config.yaml
norm_place: "pre"
attn_scale: 0.125
init_std_qkv: 0.0312
init_std_up: 0.0312
init_out_by_depth: true
learning_rate: 0.0181
lr_mult_down: 2.0
beta1: 0.93
schedule: "wsd"
decay_shape: "linear"
train_tokens: 879200000
MLP neurons of a small language model. Each row is named by its layer, matrix (up: input weights; down: output weights) and neuron, and shows model dimensions 0-255. Each number is 128 + 32 x the weight over its row's rms, rounded and kept within 0 to 255. Numbers have three digits each.
After each neuron's rows, "fires on" lists the tokens most often at its 100 highest values on Wikipedia text that the model never trained on; "fires in" lists the words (lower case) most often at its 100 highest values on Wikipedia text that the model never trained on.

L4.up459:176157132092142040099182138114142106156110161140137135175079099080183096076148131091130114134123115123103101087119131083120121091144120183122115142119169082122083058087109136085156074160123140118062148101119139128153117117181103127124071109131171148075135145128149124174116113064152110101078139151179151104101157105144138168172127159128119151136127097126100135171118123176079094109132141081092112173138120072148146132127158169170119108127081119077122094087134083134126146142151100084121158149115164135158170138186166108102058137155098134059131121156105174204135190153116129107104186121165101182137101156093143150109115135189113126130072118102110143104105153130172144196109093149131128113211144237120084109080133098096193131090097128179063112163148157109133140097160158
L4.down459:106173153087100083179144150106106131164121105058135091157185127156171145130190125147121129124170165094104191153170155173096097134183132051137146109162165123142125163131157101175109165121109185119123114086066205123144124180107172119111113133174107085136167193120143115152141165157113104083187123129128145126146055137103170135111119118140176097188108109113146136146128109074155126135073131136162132113151198112209117141162134108088150137102134105167179061189102124110137136147122129155064120096095159099083098131113169112142108130074126147137105068126137132089120109106100168166128155122106135125061091144161210084152104118113116120159135114087164169102152131127137086055163134058123115099081143100117162152141153100090126107191133153101157136119193098148136080094153073
fires on: " in ", " from ", " during", " by", " before"
fires in: "in", "from", "during", "by", "until"

L4.up128:159136122168175100203129122125176103156170124125076085128047139070146164140117160135119062147137117037128142159057081109116141159077216096111099140105102068089145203146123087092082054160097111085125132154155113106121154154119059082110130105140119082147098146070111144166115131102124128095123099114158137133109132140188132102095140090115149156131079128138159093174093174166099142092169105155138159141135096167130133154118095101164112084110094128069146160180160161078129102107149119152112158130150145166147201124114161112136111182103150102111136151187084119128166153128184197086088109127135151130131139074121085155123093098141166119126103120131105082151135084123131125087104162138104130093099104092170135171086107167126174103181122085147151098117205094074162107125141114
L4.down128:116140127134108174166080105081103128108164082093120141190126112098124143098148130132153066129120133126150071146126119149122141103117102121108183159113130098179171105094141143116067054076152144153177198106180134115105147178151130113103144159122106166121175141133146087156092173164110139145113112141169166123082133178113095111094086165171116089132127139133097130183092006111132122076172095115165136154139145109106128132100090169090149141179116123127154122118109127164109173117134099099116151104117171126130080129179132113144101179132145165234123116135124082106163112138186156100129067128099156098187084164131110135185059115124118045122098117163081158089104148103138107142139090089107081110116128183132096161144155143102108162139139144152101190178179151133120176225130089
fires on: " and", "ed", " or", "ing"
fires in: "and", "or", "wounded", "noted", "so"

L4.up1424:172125170134113095131188153139141127102098089121100156106167158153096113110166160097098137097148167101169120164184136152147132127143161152119127181103181138108078132145131115131165102102150078094154162072094150124097160099097112165104195177151136163115132122128045091182119083137086123152140122161183148127140129126117134117150086139119121122072166163089065098043101108157126073138119150092074056114186110131159154148155097094189161159139132152181045149132167136118095140168102128066128164155121157148096090168217168157112137092113116122115109133166159123148095166146080138120102116140145129161191100096160168158120163123113142085134119160087139081154153058098147141125138173128109110162074173132175138144145107043124187136150091124161114104167121166139087101176067108
L4.down1424:170053089133115150092129139132162135217150137062179168145089141139129131145074099086115156080130117109115173060175176158142129099165139136115114139129097091127144155126140128168117096118147104138185124086155108156116148136108074081140116137120172167132126091183184113109143085154136190099174089096065181111126127101164131083138079076121162109102163091084110138064147142113144141053132181170169106157158107117168139133145179116073200096074113106124082171096106147105150130093151112149143137159086084141136176138161145161131133161174111102063126118161187153116110154141136135076154135171101165139106124130093129078135125137114136071136068128075131174134161130114143117146135110157143136213110182094154162095165062180151121125115151115065140131119121175103162091073112148
fires on: " on", " al", " On", "On", "act"
fires in: "on", "always", "online", "ontario"

L7.up1445:083102140115151171132132092096146119102184133180118148122102146154202136128099131180128119153156133154122135115134104074141144156146114130119078127120131128159147109187092099088123129175139139064165148156118121143123106122124164128184120100151137163118176169110108150188161065145104175121130155119133025115148170087116142142142157120071106067136113144112153100172082151144139148103151089114148076089162154153085089112141160091080114164131152162119135096217124129123076150159130138172117104094153143089095170147113135113143114112222078113174148132148098155151169090141137167146092114088124148180143124129134132152172255131119122114133148071132124122141166129159102151118152164106181115142071150100051134075098088106159107127040154133089088153172081067083130166106091135
L7.down1445:142105161064118082047113114178102124112162160113143147153154179131145103115079100080140108106086197130112109146139119117122181113122102097100139102132128085088108161109097133157129091166082127145094111101115129079140167118121131133144209083076147164113142152139140173135182072147121125056162156113109107155189159158151138188145153096068167075082148104099148173154111184150110137105101134141118150089138167081122142193058134215154132116120122157174103128187154132102041153111153106118167143084155165140115160147133150136191132112101114122076086110163122201155161166105149179140166092063060104148125133142153135158144101051117113114172140126072092115095119145092131198144116152107102074144087105107117135147136141112136095156122133084175085107110141123109173087141130134
fires on: " had", " There", "ittle", " first", " no", " any"
fires in: "there", "had", "little", "no", "any", "first"

L4.up1455:157127104171190125143136082164084146084110157149159166117140130135113169100128118161125144102140113141161139152111068098174130120164130179177180150163146123193148073119126176108137117107092159057105113154142180110059181097144135085169137121157117124155173146075113134149118124106166159143161173073109126076127153114134180095127105135135125095149142131161149081197187144153184132112116092082116127145128114141071131125156108163129136115145093156120150123128165134194098124179168038154109168162091160091134177121156141164073144134101117090126125111188107077174171071126119136125125086140129155126155135114126013096112103212132185155142132151158146124230091155104170127192111179090115121154110156100126141098123133125160166163167145172116147107142144152130163126165073111
L4.down1455:175088129129114165118091205122139106083143144083132099075114105174093051101143097062101114200095108139111130090193173172163092163115047121146124174155116089092078110172157165149133125144114104061123164140123184143137110175124117137108121162157144081142182129168141108070110117182116144174180102084127081198113105093101073146140144117079103169142077112165146080066127077127141147142143123145175167129185142116165113137085108109154117139110168153153106145116096179124115111117097203121144093119155161167157093124115195149076150094195159138127085130095134162080142125107094148096152097082162181137087140126120082153161103062128095119102155182096150121097115091113141132131118157149138108158146144127100140158114152162097085149117130145131124143091094112083149077112138059
fires on: " the", " a", "'s", " It"
fires in: "the", "a", "s", "it"

L4.up261:125125153147135103115151161172178069125171110116171113169176170175153129138065130172149083158076146118091119135128123106090160128104161080112118113125189128107142114119070087089156139129113111110139122070178105119219167184165131127156145081088128167118153174136085155208155142090133113152155096189208178087196150141106114070149122154135144121125089119134101192095092106157101129115083183119118093112166115099175109121089130155142116166074098130117130100104148164133113094206188073141129160201090146158124103166133128051160100095186138121151127159128130106135146112123122097085134087122172156114124102109095125096073129168119141117102134165161122112120125103135152096164133097141103162143148097110106137134089161102131165173145159093125083099187133130080152082030133160
L4.down261:179094151119107162129145113116161106132175140129154187123154094140114156139073126157112140148172163178138131097106084140094127134113169075124125123090175067180113156157198097128170118136140176138087095145184142114098153093161147113101099113117134104144211105108168156094162147085097106173145143079118159112132159060095130179100025095157125065129111116109158097155152188153161122058093161132108125104098098108115122109126093119123107086182118139088106129117177101128121105132131111141122171172192145099168176133121094164099139164195105117126103126086080133115109145114158110176056083141152083129127082082099099131143123143126103056125161129152148186152114122134164104151098094066074129097177166172079096126161136119135133099137174149138078124212184131116113122143200105
fires on: ", which", " she", " She", ", where he", " he"
fires in: "she", "which", "he", "it", "what"

L4.up303:227115138096180125150124134150130109131153176121113180175125136114115122123132087167159168180098112152174068134148124108114080056163137114131054095120115163153140105089122142149154155132155190107129127142144102059120098120129138137153112109115101115090127188159128117143120109091178157056111152128157123113116103171158131094164147133152164174120104153113107113099134115124166097139106153126105130126090206153087070135093077152130105169093125187111129131117119133124152147146113098148199083147148184077152074119145146060107211164115165113133085147099104170084197121154086119118166158088074094168130127099096104150132173117119177181118134069126091107127184113111152175141022093142146095092166090118128134099103167069188077129138137158142107136137094163097093160112096158
L4.down303:136113152146090142130156144170110106178139106139069107115109129089190123121107130051150096097171103103126160143105106080095168125127094123104156130139096169134120102124164147146139094129149109104132155127126171126144176115140099109112128176143155191170200106105081142110094103151117119152118171157099102035115140109100115123150174080128179167096163111120093140145086172144102122145128144085131132126067060105125143188063171094088051170148135165086079085086144088113131136122120150096105141154106123188131113110186119107070159125161117131122207149149124117177189085137137144153103108074105129118084119116137151141108172133142145151128051137123127183163131089165126185192123135108108155082147190124111124099146157083067133150137078160141011087155130100159094102188125121
fires on: " left", "4", " in", " into", " later", "oor"
fires in: "left", "in", "r4", "later", "into", "floor"

L7.up206:189167143117119150180109149090113183135063183096080071040160146167076084057100166135131061146177102113186168101108125139115128094165154086070069140127115102102072152148114127101140130154143117095148107091161091081145130118133100108163146110099100132105150147088113121212149170113139158111125074143073094098147150169139121111080114084109126064163094134177121146142133166119119138071098143116191068130134150144167113181201117149157126111053132095169100069145117130083104156141137124149175169146092122162164101154087134085129134143122159129140166126154080165090164098136082102131111133122151138066130143166175071152149137136121162104116130142086145129158062133159143129169142085147098158173098132167097092093090122143160145135162094118125119104180104158097108151060107119
L7.down206:166124160117118129210139117187095146179089171174164179151134133141154124198147100106179174114129176084161126100124153153134076131101123106088171102112078144142154096150151137087124112153112111119126109113107233120167146143195091144103164132135067138146138081110134107122122098089135158170123133121113089096177150132113152180117145031164112086102136134140145069121136235181113149120172139187075100169133096159137147117104143155129112163138189161132109108126104146134144134095151165105049163108121159101117172121144120210105142108100073157154126124147167121160117153125107079129155115138152127122104090147124128137163083090130152094124173147118130109146179170201094126141129131174129156188124087095134106168103088099056066135093171109122131180136084134129123142112186085
fires on: " to", " which", " and", " that", " who", ") and"
fires in: "to", "and", "which", "that", "who"

L4.up1789:128085120206108118139174159177087173112153134154158195137117080121121157204095090105114056155065140122151142117106121127155180153120096164130089112127161165094114152127142175104112133088143074137146085139129133092153189110150131129143129067133103167170153111109176171127115151083148178118142128094157170083139149121169159162074147139103132104122091086143131066139130148154164137153178142142146170184129137085111081135124088116150115132156127170226122115113102121133107117122130123095134140125154106138136091144122127028116169084165103113114146134160120122124194172116147101091113170110095126156174180185136084076169170059123158093060078141126104169154148154168154098122121140112095152118108081161193160151049120135114119175113100077117162031120130097102136121120159129
L4.down1789:183120140125134163141138119156206125083125103164179087141090174083145116106161132140150130176131096123139173167107138089129148131106097115191102145129134127100149162145090130110133206114115122149131128071137177140084100135168129120161057227123113088119104166105154143150093071138110144120134065142125103181132159169134100098131093136132105079157102168194163085087181150092114147096069113146089127160154135081115138079106221161127204070142139073083106178135172131103164103098122142123162069108190086110165161104114205125109124140148132118142105138085147216131096092162102110120101127195105115135162103179096111115110111126107090167149150067151139103120094112135148102160103143153161048102083143077068115132146074158139132130119140114136121154130143155131104132155099134
fires on: ", as", " do", " as", " began", " res", " For"
fires in: "as", "for", "began", "do", "ran", "during"

L4.up616:165099158114134115198121112147096160127087136160142113130111084170150130148121165166150128147172112103152183132110121124179111177092154180141175166058083161155117115104104154125169154186141122067112081068159153105133138094150140125101145168144144207125107148143153161115102110128133160134164173134119098098093181108177123174058078083145119120056158126133156154148114140135097117121151076141126076080183125110152141131164105130143114119138163110096138162119114164128193118152128116136127141135138130062053076098093129125076077079101111095091118127168108174135172143122151127093151120130142031153132097095147088095149145168118183177139160182160123133150115125060202084082098091103181100135124110184144143086093134162151108105078106083106150049112090134088091165106151108
L4.down616:155103137138136149092081086126128140133192088141091082117118143101163081125175119132073137105122161120141124139141069124155131096149125096080144160079146158196105091110198151122129134185144137187163091161143131134110187124138220109115107089134121158164126100149124105129127152129105150160174140138094104160102145107057091153076138080159140108149122072131097125094118085184124078095128169167112062100121191090109099133110125076183111072192167099153090086088116122111059188122153150123135095103136212126132113135204099157119114167168134127095164096141081077102138183124214115118148107132097115167130122108093201163154118100135100148131152081127198126163063170133117121167144113144113122136124144155124146169111152121104131179124148178140095131169177100128097110180111114
fires on: " who", " most", " which", ", which", " f", " that"
fires in: "who", "which", "most", "that", "mostly"

L4.up435:090172088139183113147107095142214120145095093124086138125142132111118100184229130183145113129118077102137072204106107086148143083109131159131112128121107136097133101111173099112096164118121217068082142197199145124087132117136120130185106075129145121110100091095110108100163098108137139186089159168169134125135126119149141159111165094129104127163103101154182135186099106139135124135132146156089120127085113162142096154177069173156108157184078154138093131115151146087149041114159112111147127149104122155137145115095123130203098135113129138098133156144168176165096121158141143148155096140147152125100145142068126145098193194153167112169097090139134177137111093121107150119112068105127160192125114124140083114181088111139155021134116122144162089158146162114146165121133187
L4.down435:153154107096108117150114161064140103062100111141099124138109110184086213173143152143120123074116125140147128083152128125116144170130130091167093146144132112107087159177175143102089141096138047154154124166071141130130174139132106105123116084039104128109107066120119112166079110164161094148112128107169133147059172151149088151119197081143124105137102065118161095104150125128103108142137110167092107109166183106148096143106144137152098136129126145153120120099094159154116138083148086180134186155128186081132136166077104126156162078097141168143122142142100101141126191126127140129149127095130078121156122167217193121063149052109070157163169132165117108119053123097086159132091086126115102133088114201051146153131173127134124163148069158162136128109139071089129105166134103
fires on: " and", " or", "ly", " into", "ed and"
fires in: "and", "or", "to", "into", "a"

L4.up1838:139175092084095105114159101093139094044108147137130081143072102129136142158139119115148146150103195135144098098175108145089088108071154110130055133164163117186149141177133136139132126207111123072187088151072082162117126093141112151127150103140187121189144144111125142099154138117136101123151119084121164132117141137134140145177118078206106110075093166082114137090136120164183137123138096084135152153122112120128169119163101123141145116117166116145125132107081141117102064219125084043149106094146111131165163116150084132087159139128117070155120154099119091098164131168132122151129188109121115167115081116131194134078121179116122095123149097088056118094099141065163129084142178071103136176141187092073135100153113155152159116159119124133073154173124202119058141163125132
L4.down1838:139118119166173089119106058139165073089111080100149136140110167113098108106029121172148104114160166148177160148115144127156142133074138069183100164105099149125076108150150155100108129190117129084171092151104129129132115100126151150168149074139147158175109100135123129055172163154127165118104180124187053126085193134114101166087080105124129175059120121086122156139074066137115132133091056108150164166149116131140166075162077096123143128130159144116130113178097116093148150110139125106120132187063107100119159077162138154092133134098102151084161137105164142094090180115104170130196133167080154184107149050060156113114098174146152118173156139142143136094194117097134121109126160173136090156133134140133110138143130165122107157106084096135139136169133170148112186142110175
fires on: " an", " with an", " as an", " of an", " of"
fires in: "an", "of"

L4.up1971:061178083124129173151151129133156091151096136117068131131138120138114123099130131139168143140156173167144111150126171076173076128105126148127106095108137144181122152148175117112150109077118122135123116138111103139069085083151087103214121155139132087135108114142110158168067109064161129047099128158103114106104177134133098096141139156129110141128109137163138160090124176143117105115099119145154107153145150085109149095154084092094154112138116054198127103085135080129135116146107133136176135097153133103143137126127127057167141071175110119138178139121177082084095110082149143146141205046121099143173051113098153155082137073081131150103073100110081130106203156147124094107052029125128128097146176128108134077207140156145142186091168105142154121135097160107081128151141104
L4.down1971:136147148118107091125141064154131077134180166145133146134079130088133154093099078094116114172082157077108094157145080112081073150054111178132130111111161097108161141159130150125129127136151173191130126080122142119176201146147139133129104102133102187173135167083205162148165100121099134103104104175143172097134106094180073126126126066112130109108143116102150159148104135096126200153164143048135152145127158118113096148116041101108139113113181139145108136100182154136148157149090076106145161116097090164105128074080051108090104138072118158185110128117117157101160133129188101123090091143161151126144164106179146045102123193078144145183117139147120125177114163142191139143133163118134170143113125146108203179139086122110133110146087165150145143111165096120125074084131099
fires on: " from", " into", " through", " under", " by", " on"
fires in: "from", "into", "through", "by", "the"

L4.up161:059101108107100149113232111099161114081065174155116185166132163144155101120143106108135136176124154121140104061130150144148077109125115091155143153096082063159129078136103127105147144159116129153105102151105111113147104140126129137087076082168199147087107153148127123174142089131101107117104076130134144165078117103150155175128086143169087160091108094189157121199157182160156136140133117047159040131178063160181108126108109137156142116142067091104135054167125160181092149150103136109101137097165123149130089167144114160133160179119126154174109164193158110123130124198132152155094132156072098162104142089103149046141126130127154122130084132090139133138117138142130164125130070120204093129187156160078113115170128157160139133078141143155121138169159148137135150122162122
L4.down161:203114138090142111127106096134097174189138057116141092095133137163153167205096189149138100136127161131113149156122080127130171159082166093161151156160126135123117154147191127148134156067127158156149132083160176172144120106133173087111181099090067105229155093096135163086176135149116138107136154161072140171137146124121148100136169121092205119117146097057114147120091111188148133093076143189117147132100172113092100135143150095132071142125132132133120168095178126142158112168128125149141116146093120155160122149104116086097135099085190086084156087111141137104117106120090108118165110041177139146097170139135131215129144110144118163174114161153065161096141166129149115175116157135142121113077119065146079105102149082110074084141094107104145128113119069061100135111136109
fires on: " before", " until", " from", " by", " after"
fires in: "before", "until", "from", "by", "after", "since"

L4.up1985:151107153100144051132150121108133176145053084159181088117150146134067120151175159107122109128136119102120100102170081095162165154141116086127126167081190135146170141111158150137136113138103104123145175093127148127044163104125120105133113125154054200095127161139054200141167076176109118103130097095075117091120155127120174096106106107131046100134141166105087194191140124164162132190149109137116142107100146132140153113092143159097098138183145088112156131143163113117180121178077159126185137119127140171095133120126174074092180113107139163081056203148113125145098139113155161084117087116075150139129124115207112097122111116162174152135110088156135074178153139133092150136131125126175115184140139105143139113137116206156059152118097136134141166072157126140143129100089135
L4.down1985:155139145096137143111165173100126129084124128097184163140138100177192115134117129120094146051121134155163089182135141168089124195111089130116094158189134151135174138155121083208116107158172104200142109104118150089116141133117105111149130156136140136111048147068173205134135130111074166144079091177151106068094124134075158119134139155146139082108136150139183118096124109117135100131114092150106089126129195099135162088171087104164177182160057119181146139114154111161149161078116107143119129148141178069143131061145161131139130074160103072157140129208105178107150129077129076150177199153117137139142109099090133196136132112122122099106108152138074117161162121091126130139103089124100101129136142145123114134125097186098129157174148162172108050199114115088154110127159117
fires on: " As", ", as", "though", "As", " whom", " as"
fires in: "as", "although", "where", "whom", "which", "because"

L7.up986:079158147079124110103152128195061137153186103071173093100122099119144165091152094091127101141137155145114147153103083073128077144094136103144097105126092083102134138104149090136141120168113098102146111142123128137071137100190089110167162149109138119111144108109158148233106077114113143112164110157141107083181135091137169152102099089146192197138143146179149114075120139141087108157167118100115088105076111101142078145187096143131144105109129090060093121119130142124169119118108175101125124128132160046147161151140182094152129088123131131088156137000086125120115100137105102086148162170157122146113148125118137098097132108090103124146172119105124111194176098150124153204105080088139096154118142188078136137048073106116114126152110108123132107138117191086106097116146083
L7.down986:147125134140146118120108160041151077132128181191141192127189187128091093138102079125166162107122102171148156162094175180104119126119095096089119128053181101184106160178130100115141167097101140123144087127145158123138126110131116109175142098102098153161108163138147138101118180125132144133115137122124156172126148148113109169109087137136090099112129143095142119068158255179192145111124103058138161136136107132109121112141105153121142091131144156133106102122127169132094134108155147151099172117132075203155147100155062139122154131132164116164150128152187143145131051114085095131096134105104134141150130131155124128107143143123133176117146128134103090113192153144110130123092127079153146133119081157147112153081159146135225093111175126090134199146111116167102126194112183
fires on: " the", "ording to", " of the", " After", " The", " after"
fires in: "the", "to", "after", "by", "his"

L4.up1973:112168209162115137065187092131159087122161150139163139175180136072124108130161112058158191124098107081056108174149142090161147151180170186136116139113191154116124115118130103102149098112132095124140128128146104137152091103110136103117133137159150125126108184106100171097151067091186142186136130099155152112131155119195095115113119091159098118189108157192141189125120145133123121113112093161066046148156125154112134103132097198102090197114161134173136160167133183168130121145155099067169111136108143116128054154163127169139164086141107099141097119134139102094114085159126122142130164135174127106196069148100109128088115077094145145081153119103094158077093139120103064089135168127119138209112081152097125129123127157147187150114138138129070095156122081093086120126101121
L4.down1973:095151164173132101115123148159093133194139174131083127138178157112133076135150130119128080121182142159124116140104105158095153086109139155163120109166096146146098121088087158150151088162177126110122123074198098108119093066116087159201113140124075064092088124128080145171157042164185066102096139155123110078109100174114135116129117189155137167165162120112143087100140135097111150184108067060145110152126079111143123149117095169099102148054185182131114133120072117111098157119149101184095156150077154118143103130126071184129101111162103115135142117159083119079124148174134152124121237136077154109112112093137134154093126127115128093163133102110168158147152091176081167151142105090089137149138142134177125153165155141138143142104129162068135185122159153066113125062150150
fires on: " him", " a", "ed a", " with a", " he", " his"
fires in: "a", "his", "him", "he"

L4.up1887:124117126107127067139117121115178101104147112099146105124121154101108059121113154105093072119097123099195127113105081119076161135120170126104085135144095106142139162149121101099151177172114119151087156168087102145134110106139057142167075146170188148103149165064173150149140167180120171178141153169128080152118098124185114185099093124149139103086108184133117112144147098150062138107114157096079163143150170194119141140092063113153130142125150070129145066085141168102100158138175186115090151081095152088130140120124095075131165150141141076120108144090134162094135105120094086111155104134144098105114168162140124156131121183092153144175118130098152108181135104100142133126193141151124160135153187174044083194112097132140092045097128114132073057104116179147180112104077152
L4.down1887:101145170111122129170137151109127144140121133193126183131153115170106235126145182109107104117157137159126120147092150156130141165104095099131179088094165193087146126117176095129092139140135161125053089153151172197137198138140182092100108112065098082051180091150149053168092187162208136119121108110069144107143141129108154081154158148134101109134103039168145142140115142167159103100129094132136157091147141165076156103139080156054126097102066132127170121172102102142097093121120090126119139168102115143141109138120111142084104108143111094105121124114140101179159119138082145165135098176143093129060115104117110131163148089154151065102113100155100179101134190134108183148138132147107133125151133150105119110138120114176147167113191153126143113073187133124085098175177117
fires on: " and", " not", " while", " were", " when"
fires in: "and", "was", "while", "when", "were", "noted"

L4.up1993:161106138157141068117144102147157153143129116103187131085145061147098166123154131118117117136105096131152090176133117141177170137143136174089114130135120185093075075165119128085070158155134113147104129121090149042147178155117170122072165168155110142124080166160111176153116093102082105123176069139131125114110107067169108149198153105131119134193102166185136124114155175091095123103189100150134095138104135119082142182164102136075165152123141050093103105155094175154127173135109148135064145146148119131075090072170159113141106091148076153148109080108116137154076154094075142120166146114120112108143142139155152043111146101122177126100120118106172154160112130175103132140173100084108132115127168130081086103134089083161223165144114142190109108158087129095140148190108165
L4.down1993:147088145097130172152132148162155117156122088181111171148165155151101152118137213115166182145148178131124149103146170132112100094158151138080127125125125140090149130119109110147155096088114119091143151115113075112116130125162098157152085105116191134172139166152122103127167115161110116096153136102116107146040092115098073083136038093210067117120169109115126131138103149084173060114163138104153084165111117119085147096161129173110118184084133070145116104089149134104101152121191063115110100160099087102189150145173116164096093158053155074172136126071179141132152115141129132199101109182173126158107168117107155149123096161073124128084137087108034117114140101117066078118113177130132102124105151137112077109149140147104100102114176173103161121156090163087154124145176147
fires on: " on ", " On ", " on", "35"
fires in: "on", "35"

L4.up1394:164133148196125092124124165116094064122155132133113086143122068120115144132146157132132145100135175107183103127124089077133145139140181120119101098146094147073078134125099122162175192124098076091098128123134130120131146165119114107130124110135126138147103233112130170141181092212207139157157143141131157124200156150140114158096129096154092214079120130124118075117161136100154162119117098166142111093178092120087152131087094106085080121167160093122124154158167154098100130173075137144135138166161094066137123160168166118074136124152114147147142112156114038154131093124144104128080157101130153141156106113136138137136060157080158150090108143227079103103133157125136124078101111082062112094101106167183109192160122140172136125135100115157125147143149063191101104184132092
L4.down1394:112110055104107139196114131115145133190075116140141134200147112130125126138142048116201133138114182133161109170066156143130198145108114133154076141120114155118110102126127107096150140121134168147147105092077097109120071086133172163125174085135085105118127095119156135051121181087145142113094105150173126085119078067121106105120100047145123071152154113102075160187142124136134157085116074058142126063154154170127116122118159146140107152114103111176121128069151161127130100086106145198171091087102113128105110131101150184128145151145117131160103150142059222102161123084097144128204101200156116170061196140140118187150103140135099104140133147126132128142143090102128120141142118164142108169089117119142127153134117159102123099161163200156124172141084093108143136138162149
fires on: "'s", " the", "one", " its", "ially", " also"
fires in: "s", "the", "none", "its", "officially", "also"

L4.up1129:096127110172163135135095118129110185122115119077157146110120085047101126138142093116107145144153126159187127162148111101126083173076169122190066123199111117169086168119170125125103179103121177123153119151120129116132082167155137154114165120124112149130107079074098104143115130155179104144222142137105177097120158185198154128134168126070089098111141161141096106073146115076091170152164221184140149143130119101155135161116136172127113135153180142184071092117134049205113134187130126131093110138126085098134141143137158175150102155119174123132079056099103108146158121189105139117132108132119130143179132160133168135136111166082074159152157082150098111095143111074073123127131135124156077137115126126132163100116161113089111084078131204126082107141100069148117144079116118
L4.down1129:145123168104138116155097190154151073122105115193046093148193130170161105154159142111100096116119154128089104136101156120142152101098118161114197163076122115143132118157082141170142125164119117116146170121076161188116134112108122117146080140138116103110112178189139140135157123076117141095052158113161089125066149064148121153106152088180162116149098128197128134103105110184103106146120083145110158126179181154122107111211156111151158137115147151167125162138106097065151106132119194082114142096141094182108118138142080061140149114116095113127135125189121081105136143115157129079109177140174134102056144062135116141067135128144161123108084170081078119113142114141150163094141122047116193160128127132154106101134076138218125086146080078137150169107103160139125102175157107
fires on: " and", " the", "'s", " his"
fires in: "and", "the", "s", "his"

L4.up389:055186100173105099107148127141135141105148097142143062125117098214133176203094124098227139179131106187183136149139163091122086095132137121119149162124137170129116143179120170081116070146071163124137078137135176194120165064153154142192100096103146125159145102144160120106139108145134093173104159108108068148141148158164145131117095127173117100139115176151154125112153058196095147168106180159103061131126148107091114150123117070073066159158079134147097117091074126115124139110156023124148182120131116097128167092149110074103091176136138105143158161155161115110163116134115137157111136093148098157148111151084129082144087120121148134158151139138122097100111165134165098119132137110098075124165187138124066109093114126132125125146172137152104138189175072118106151157133136
L4.down389:118150150096093190134156077086133154158121086178094083140149141168143122186105066149154103157180095168154136150124088122139123090155161100098133149073174096162113122124145133103122137153099103119114141173145104102173231178069155076155185154083150101133139154118155085153128119176129173126148138142122107122161160090110165177109097076126143095112138130168108180138135082142142113133126140077110191104117081098124154117151109117113168106173168171103145074093101106107121146111145097166094162122156111147090120051095112189124139105132083093151137104160187154079065221142132194116084119170143162115099127083083163157170107174120122137191158141117157144153118129108119066113115132087057124138161123122088136144191184206136102134176131147092110166153132143131119122130148172
fires on: " an", " in an", ", which", " of an"
fires in: "an", "which"

L7.up1727:113139152117156142103237086129155066117144131157121095194129160111055099142142107146126143137110129146100074166094085123174113076074136088195133126141143148118128176133143117118153079158055159138145115099075150119167155126193122101167084101107124137146101074086115102116142130136087152138107089124131109072137067148139109091123138109162170159121126125097138220160159088126089139188119085137149153056135199150143163096165097147188133091068136137156104155140133154131144068157096115128111114140158082136142201128162095165097140124090150153117088127101159106090141161164118118086119115097126076140111138105144154124094063137116114182129169089099180142134116115145164127185063155159093081106109123134152134154134112149096106114157179116156119095197150143142118156225091172
L7.down1727:098123135108156130096081106148114123085109079077120073099097055093092068133117102141170156154095164113103130205128124092127124141072104136178153122136134186134123182126156158093100099141124148167156179109097107181145157117155179126121156141071114117155136112079163118098133144124159188070163047098069098150120106165133134153142125197139140094083145157074145090160112142174090118098154137176159130186159142140096139096114107111113160138174206079161098141140101139142160134124142155132178116148140093096167110078116096095140135149105101136095136101218182125092156164147117145129128107087132098130150151137161144030091129079105145159127098080148122105101097146110109149156149145104093088156162147140136087211130175139115107144090149089195104128201136091144160159113159192
fires on: " an", " as an", " An"
fires in: "an"